Weights of a small transformer language model: width 640.
MLP neurons of a small language model. Each row is named by its layer, matrix (up: input weights; down: output weights) and neuron, and shows model dimensions 229-324. Each number is 500 + 25 x the weight over its row's rms, rounded and kept within 0 to 999. Numbers have three digits each.
After each neuron's rows is what it responds to, as a language model described it from the Wikipedia text at the highest values.

L2.up1084:494544489485503493563470514536578511518504499497505534510486529481488452522468532485531511532503489489456497518500548505484502506481535512483525492484558454490518479478502495546536475462443480507505555483489499482516485494511509498515499489528524496535502453499483524507523533470482491465
L2.down1084:486480512500515490435501481439433503498509521558478488496521466528463560480546470529464540452502509531543492515511487500523501505486501496504465502483458547506511488517520503464480522517541535478493494513496513504492520525494504502493488529493464490490482516515494459503482500499520549545
Inner word-piece fragments. Middle pieces of words split into several tokens, mostly in foreign names and titles, e.g. Pa-sch-all, Po-z-oblanco, Pa-int-ing, consul-tant.

L2.up1256:561465476509515488512508486478501510450488476493524508535512484489456568477466502458518460497508532484460475488506538510470494474530483516479482511476501507470506532469508523499510483476474496492504511486506484473519479490517512489481535473504517508508529469507489511483473471533488450569
L2.down1256:450539524484479503478510502517489491555519511472479484459472516514550430538526496539483519529483465513551519512526460478529513518472496483510527513517495487521491466553507474501494494508527499527504500521497499527493514531478496506529462538494488511479485533494511492493530505485528535446
Mid-word fragments. Middle or end pieces of words split into subword tokens, such as ble in emblem, tal in dental, fu in malfunctioned, plus occasional plain words like character or other.

L2.up1450:497483486504465500502496529485510500491471534500486508458448506500491475499463477476498504493501512515520506490474532493475488507493476525533521505466521497496490493504485511492460494472484509515493563451500487517507483518525574469451477412491465507495509524482525514493521498481535513528
L2.down1450:510504506477526534501466449528510498502506458500511489512550480491515513509545542523491496499507477498487503508513488531542503495486498476479466501524486493486489505498530518535525523533507512483500464535495502474514498500452443511528522572502557490506531465516469499492476499522460488489
Mid-word subword fragments. Inner pieces of words split into several tokens, especially "ia" (enthusiasm, aphasia, paediatric), plus names and partial CJK characters.

L6.up1641:483482506489507522520534507472463478458450522497499506486493486526525485498489479512474508500508531471523523504504464517478520495485511516466491474496510495527492514466507511532528499464505504465492476500549532476495539507525511529514521476502478516481497462490518456473502534492473505506
L6.down1641:519498467528497502434493499494541496539527489533480509506507491514490510502488518472516470455526453551504461502502491540495497473500510492515539553497496495521551457500515494501439553490501521529502527520508488521477461507517454488492502499482520490501488530508487519517513481457555501509
Mid-word subword fragments. Interior pieces of words split into several tokens, especially names like Fi-lip-escu, Fe-lip-e and Phil-lip-s, also phi-lan-thropist, f-lan-ked, app-ly-ing.

L2.up2152:479490501529482496484534474495522490491500522479507519501517466483524494469530488551507474486463459513503530495543524496480532512493493526503521514534551468497517529496532511530473497480528449485561495518509459520451466486519478452476485505521489505479481504452494496516526468471493508456
L2.down2152:507505507460522501521467523466451528516508518527470480493490516526470487540478511475486526510511528470486475503463477480511467477534528454484480523482453532487481502503448487472539514526481548515467523486496524483519524494501513563537528487463543546512526491542489492468486544526501491535
Word completions in structured text. Word pieces that finish or continue a word in tables, infoboxes and lists, especially country and nationality names, e.g. Yugoslav(ia), Argent-ine, decor-ations.

L9.up155:487510475465504498460530519439475504455479525510514497455514527477490529502517470503474508473503470501495514486518508494510489498522482478492471484539521519490541493514528475490507480514513505483492472536489479523495498475504544523520542398516469516473530488523468497528497495494542523482
L9.down155:493508516486526522528477447533495502504519504494496505521502490522549527502485512469570464505522517493490524544494474527458504479455492508523514511528491451500493462477495489479524483464505489513486542468479551490526480533494438507494515515481481485525476485451551522491509509519515466513
Predictable phrase continuations. Tokens that complete a predictable multi-token name or set phrase, such as "Em-ir-ates", "Attorney General", "free agent", "M.S.", or mid-word pieces of proper names.

L6.up326:485515473501547465482517476466507479477473547496485527452492460507448482483449547503494483521488507515498444494466500508519492514505509515492487514506450495460495495497540482507480471554521541476504497496504496521516487539475477485442411529513507465527471471502528522513508460517449500509
L6.down326:435493484503487487493485516442520525560536544488472490481517528485525499539515512479520486500499504469529504465478503516482480488505531491513497446536512481527536482504484476500520512537469510505501546545484466549501509486489462482523494482513492500514502492573538494456498464530528540502
Place-name word endings. Final token or word piece that completes a place name such as a country, state, or city, e.g. Braz-il, New York, Carac-as, Indones-ia, also commas inside such names.

L2.up2270:487510494498483489491495491495519497508512477516476474549518457516506459504516511509500547489559461479503473474530552542470525511497474486451492512504530495503481515475527519507529481474522475519481495552493507497496509505534460539521535553493488496507471539506456494497508512497494487577
L2.down2270:534477496490516491503510518530481509513488521492532507437508523482504514504483485495509453501442522508517522494494466464530502473511513508533498517490460509486526499517486481517488537538491510489492510444519510492527468507478549475477469438510518511485515464483555495490492482518512494420
Word-completion pieces, CJK bytes. Mid-character bytes of Chinese/Japanese names in lists (e.g. 鈴 in Suzuki entries), Giovanni in name lists, and word-final pieces like ue, ning, or.

L2.up974:495510500497546496458539498454489503426486518492454517494528495500497494484502448502506527544493505537537468506527498477505516442489501479517486488497554536493490508538508502495541523519468517457519527486482496497489558473511474527471542495489534526512522547501518477496478452537516498470
L2.down974:549498492479445490520463503534509515555520488509529481483470527495535524532489526524495469444491466464477532500489525506472480539518503502512503492473444483525534492462507478502481481511522478541502461533510479509523446545508523488518463533509460477500479466482487516476503516466490512536
Mid-word name fragments. Interior or final subword pieces of multi-token words, mostly foreign personal and place names (Gas-par, Emir-ates, Naras-ara-ja), occasionally verbs like renamed or merged.

L9.up773:537483504492471504512502446516525543472422523514519503504467522510488432527508484472491494539475478506421483483502522510522511479533519438472503537566488494526456494497491483523509500450503482507473498508524497538489513504511483490452512536508520497499489507475529518474536530528480503513
L9.down773:480453561486503492506529481530461488521551461488497459496489526473545534525518489470537428484519489461504501481502486468492492487494489477535484471491474525478492515522443486461525493514485485506498479526530475490482549527506529477495480488479503459486515498523485505556557502473492465455
Mid-word verb stems. Word-internal stem pieces of Latinate verbs and nouns that still await a suffix such as -ed, -ing, -ment, as in comp-li-menting, pro-pos-ed, disa-gre-ement, exhibit-ed.

L9.up1682:522462515502510529510496534492490471510513503467547470452486499483486540526483538508470447448495508524505516532486487508540458490503515475535557488558496480538480434482475450515519529526506489526490517475501502479471510500508488461474554510514534495481482532491480494527511508496528473481
L9.down1682:494556443502471503484506497488537536538484482487517506567457469468531478485520500480519533456477530505506521468550513476482496496488515571476492495479498521473487476520527506502442472509510484493478504504483507450518505520489501464559490440521479531513496510515506467491531472484512484523
Word-internal stem fragments. Middle or stem pieces of multi-token words that come just before a suffix such as -s, -ing or -ed, e.g. dec-lar-ing, stan-za-s, pal-let-s, trial-s.

L9.up2089:507480501493527470522486493498508467509496454530478474523494507531493494511522542513485526479523505534494475531524496454468469479493492589493462612490517512475444512534506534519507514458487525527498503527507515488493465505502522489487489503486488489497541494488496494506486545494496456541
L9.down2089:522524489494513500512523521481515519490529500499516536500491504421484525470480542501476506497500512461468528487509564484506492493511485494475498527511524504505498468481502482457548493494454480477491484521475498474505522586479494447444495471523541495514481506510487499523541470543543533496
Rare-word subword fragments. Word pieces at the start or inside rare, foreign or proper-noun words (names like Tro-tter, Det-ru-yer, CJK bytes, coordinate digits, stu-nning).

L6.up1819:506508517468511506488484504516472527485526516498486505509487508485575489484524534517528524532472485477496562472507482482549522487531472506517498535479482467481482509543516524479481539526498500485471493485506491481496481496484487523502520470528485484504460503444516468531493482480537540502
L6.down1819:528511490481552459504488472472522425505481460484514454479479509547472513507457522513522466502491457543515483523527499542458483514485570479537508544524477495506521516420505474510474522489458508492529532464506534516479553519471497486465464526483479494511498519539526552466478520502501515500
Mid-word continuation pieces. Fires on word pieces continuing a partly spelled word or name, strongest on the byte completing 鈴 in Suzuki (鈴木) list entries, also Delin-qu-ent, Bre-wer-y, For-get.

L9.up717:533559529494488516485475470506436524514510504488508546530503534501496488475478542511454497471507481529503521507440486490507480487509473495480498518522491525486546516497473529494529530512480514497493514498500500519496484505504530538517459461503452521510469503517510484538476468569485512490
L9.down717:492551454516512492476517512468538487475508493481502450501515485458527499525524458520489536497501474490483508505488540470492514530476554480528485432464491508533489458469456485528540496506466536502462495481471516546540534530554459447461572533484541507467533475528539506495482533480493551536
Before-name positions. Tokens just before a person's name begins, like country codes or separators in sports tables (NED, BEL, |) or titles (Representative); also final pieces of surnames (-cu, -ro, -no).

L2.up1840:498490508550476514479495461471493480479565537497499516517516507487466529471491505463488441509473445471541496504469476515502499491545507491465500530466504483531485512498521510522495440498488525475529508519539548490536470518474491493509468467490500488497526497541524484485477502476472502504
L2.down1840:475484493484487497540490545509482496503463471539492487496486496472552489511501484509482548480499533495461468524521526509488482502474498519541510516539493522477494520525499473471522540500536499511472477481442455514457510474538509474493525514511498501520471468489476523490504509505516468487
Word-completion subword pieces. Second or later word pieces that finish a word begun by the previous token, such as re-issue-d, ball-et, reven-ge, often in names and tables.

L2.up1914:499498488479481505477528486518503494490468491484514530476511491484469529475510471498445530509452482521515444500481507496497486505526472514489546479491519498481459519494522461492478531529473499547509451550488496482508531511478492529501512538485559551477518522494456504444490505494479515489
L2.down1914:509502523514504489515496531477495502493513560502522498498474529495522472519481507529547481492549524467480563513503492491486537511483522489507485515513478485519532470509486527484528467489540507486505537470530522497499491495526539508472505479519445450520488493517549502507506507489518491493
Mid-word name and word fragments. Subword pieces inside longer words or names that need a following suffix, such as Bibes-cu, Lucins-chi, bre-w-ing, ign-or-ed, plus some whole words like tower and interest.

L2.up2022:511505509515496534495499496538537497500515523499476522473477496530529485520492487507457492492495478507515496472509509498520504547534513487531511501512511490499464499567547476498463520521448512508497487512500491495536493516476454468496484481477475494505500458509499480438485454528493511494
L2.down2022:506496473503511464514520531458511505500501486493522492551522496458491512492480525511539475539477525520505482505486494521485485457501490524517464480492487498502543490425471541510516476484537483484498478510524493529477491484508527494520542537560549503500505529506512531552522537490502484504
Word pieces in tables and lists. Mostly word-initial or mid-word pieces in tables, lists and names, including accented letters in foreign words (ř, ě, ä), -ack in packages and sacks, and first words of entries like Standing or Belgium.

L9.up2134:457528483440500510486477484487512504492491533529518520511503486514485449491494508449470521487510497497469511507495500499517507516505536485477503525496507519566467549539498538508491474500500486518421514490492475467532509507556449504494462505514525485514519519484537498492503489514541515496
L9.down2134:469479497525513497519465497511530505491510521517499483478494509439478509543473485474515503498492504473539482542492487495485494528476515454543496424554486474504535474479480462546471450504469525481513477483469519494477519478498528543499482539435487507488501538517479501492501507483510499504
Word-completing suffix pieces. Final pieces that complete a word split into subword tokens, in many topics, such as che-er, assist-ant, explor-ation, cheek-bone.

L9.up1181:479499493483533498521514468479473490488504540531531507507497490556539484506501507549529462497500509504515511487458448499479491522468464504527505520523485559494518510513477519522518459507454464500475517482477499449494479507492531489493529502493509525521500474519520511463519496513505441493
L9.down1181:479493476554478500513481492525496508508467514519474521507543484508441519523461503494476502552509529507531460516497513488483476513484494520531475588460462482507485434465534452535508497411485528512459460499502462550497537536511492488515527517474483517488493501503460543515465508509498500510
Fragments inside rare words. Early word-piece fragments of split rare names, foreign or phonetic words, and URLs, often repeating earlier text, e.g. Matt(hieu), Al(der)ney, Mul(lo)y.

L9.up1441:517501511563502521493529502502499491454474536490510508478518502540515476527537488500513540472519524492543530496478496521539497492453522512491506530485464538494464512502495504464493477508488502485481510493541478558480508523513490476529492510491485514483491504507559482505503521500535497529
L9.down1441:506454491485518506483487478513526474514503516458501523477504513488506492518531474462536519529509443543486486529506547512466490522539506447502531456494483493509503480482529477535523524474500464500510514514497525445502539555526465485449551491482490515463474458493488491538470479464489543498
Verb stem before suffix. Word-piece stems and fragments in the middle of a word, just before a suffix like -ed, -ing or -ion, such as dra|gg|ed, can|cel|ed, sched|ul|ing.

L2.up770:494505508510507526503501495530477505502469484508495475525506522483487457508525486536538552535504523479467506509492511484549509485491521492509473519466523489528532527515545532532500473506492510474475504488509457480510507504515486527476467505529436483524484483503503475506478502483493510523
L2.down770:522471522506496484511493481514520490518552534508497508478491477496514507493507495441490482509495457517551465499504500495430500482556511476529530531512464505456486457488490473476528525499507489501543504476535542493530507500505496491519504492478567530495513549513491530501543520523513491504
Word-completing subword pieces. Short final or near-final fragments that complete a word split into several tokens, in common words and names alike, e.g. sna-il, rainco-at, remarri-ed, Di-ana.

L9.up1706:484491543496517493505487473495525502497519530477515509497524460538498462540476506524526527454519475505522487551470566517466510480522504445524504512537495491461539488506478564526474505479480495476495509472529467512528499486496510440492515468479493486452470498474500543496534469489470479499
L9.down1706:514446495558532493508523492518467519495528497515524549509481527479472499505521530480482515544515534480521533469536528515512530497465496486488477548481510478498473533501491455474475501509508468547458522536473458512545497521462507492518486543493475507491519490513510498514495505486516551518
Mid-word name fragments. Non-initial subword pieces inside longer proper names, mostly places and surnames, like Sa-x-ony, Mc-Car-thy, Ka-pos-vár, plus some split common words like ex-ac-erbated.

L6.up1488:496495477479522515476507500481508523495475483499486529542462491500504463511501503524480507517552523490515509521528546533521515497540484522507472502446493534464499498514479476503510501531488496507491501536495481505449493483510497506557510450515470535530497444484543465507494493480516528521
L6.down1488:552516552490482505524486516508527480492513498516488485462516514512494551510485487482514509484443480528524491460492476455490481526475513498492543504527520481543508498487512539487503521464492496459502492455511529479552496499477519470427549544486506452466485527530491518467479486523468483516
Mid-name word fragments. Middle pieces of split words, mostly proper names, such as Kend-all, Dan-qua-h, Cru-ise, and CJK or Cyrillic byte pieces in name glosses like 鈴木.

L2.up2473:529487477481507473493488498515512543496475517510521462450466510495504468517455467507528491487527477554504479472518515508508519456492480483498460523489491502507468515509492516489491500528447486481523479519503513482494540513495548530540492526524457499485536439461507460521488483523442489513
L2.down2473:477500539495504512493524532480476443484483442513462528529512495472512537485540518486497539531474498490511526527491495484513465534492474495456549471537480534508523423508521526505480517464565479505470518473497475488514468485522443477496525484476531497495473551494475522493500486486544489465
Word-continuation subword pieces. Non-initial subword pieces that complete a word, mostly inside personal names, place names and list or table entries, such as G-ize-m, Mu-eller, Bell-flower.

L9.up454:484479485465493480502509473478540531522469491501499463485509520480534568495467486470504512522483487498520491518540539512485456486496480566503541520549499521520480520495482517558482489493491498501529493488507514493465501491514515485520466504512524532525529520508529520495513496505544503520
L9.down454:503477488447516491500486544477423523490476512494567517513530496537518492517482533500539560478496492496468508556520478478485490514507517498519499552485485505470525498492512487467519476508491513533465521537521496532511506466470521529491516499471484497493497497487504527484532513446515497483
Nationality and origin adjectives. Nationality, language or style adjectives before a noun, such as French, Gothic, Korean, plus word-piece fragments inside place names like Nicaragua and Calcutta.

L2.up878:517490531470459527494473476566513473495500530479475481532528476474460515530486474514538512492474491488486491497517513509527542526461525469538559545519450545506529543480476527471498517489506481519527496496499481505519545555517512519483468453567524495474524492542544472495495481473540520524
L2.down878:459496455529537499511531498461496530499511461510531495455495548543508492486501505505452512506529504511531520514478492512482452465517467522452463488489542427492488463484508464540509518499493507489482471508506486477502471446468491479509531525425504510544477529462487508512503508515459457482
Mid-word continuation pieces. Middle or final pieces of multi-token words, mostly foreign names and places (Kaposv-ár, Prauser-ella, Nieder-bay-ern), plus table party names like Labour.

L6.up268:453504463510535515542492508459517471515486488526529507433491493499469472512467480543546509507484521504508470482435534532501482501512504533504504467516472497504489500492491470533501494541497533514502517488525450510511519495459493468497453483511535527542470511470579496525501502496506512542
L6.down268:486499500519505466512509496472523522512459512482480511520513480557512504516495531500452502477532491528458469523530464532505492551481464500488528517527490499484502508468498513528485495507483468536515480494530522548473542480517491511476506531498511452503500503543473531455502495509487508494
Place name endings. Final token or word piece completing a geographic place name such as a country, state or city, e.g. Uzbekis-tan, Abu D-habi, New York.

L2.up2207:498469506561515498519516514509509508494486516495505500501510497492525473489484531520534492517456550521505478508472477532474482480509529491496467495490472480488495488519473505511443478505523469483495467515500501489515524489436483464488435511460526558509465487525480507475500497489503504511
L2.down2207:516527512447503505462494473509523501476551497513519497498480517467506504469496446513463514511502472482492519504531531476510496530500465474487528510510528527539518520481540518459528508487442508509490516488505508491500447510535492537527550497541480472508526501482515452550541504510495491475
Mid-word subword fragments. Second or inner word pieces of words split mid-word, mostly names and foreign words (E-at-er, A-im-ee, Ta-ich-ung), sometimes ordinary words (folk-way-s, anc-estral).

L6.up762:506464496429508523474534498501539464481489486493504523482524523515515506506517485517502497519485512497533508476550497489512578508489473472491512528493499528522515478503474488494531516479500548484498493529453525525515481530479478505524527509460501503467474512474512500516513503493541473477
L6.down762:495483496494520456492501495530480536506507469493551517518463521526549498515453544513497516538507472486534462494528506524480467502488509492546522387499476478451472470508511472505493519495483495518465495521515487505466522516510519482479467477498454530487477487501473495508432449514481551543
Later pieces of names. Mid- or word-final subword pieces completing rare proper names (people, places, species, stations), e.g. Fiz-ar, Werkme-ister, Kawarama-chi.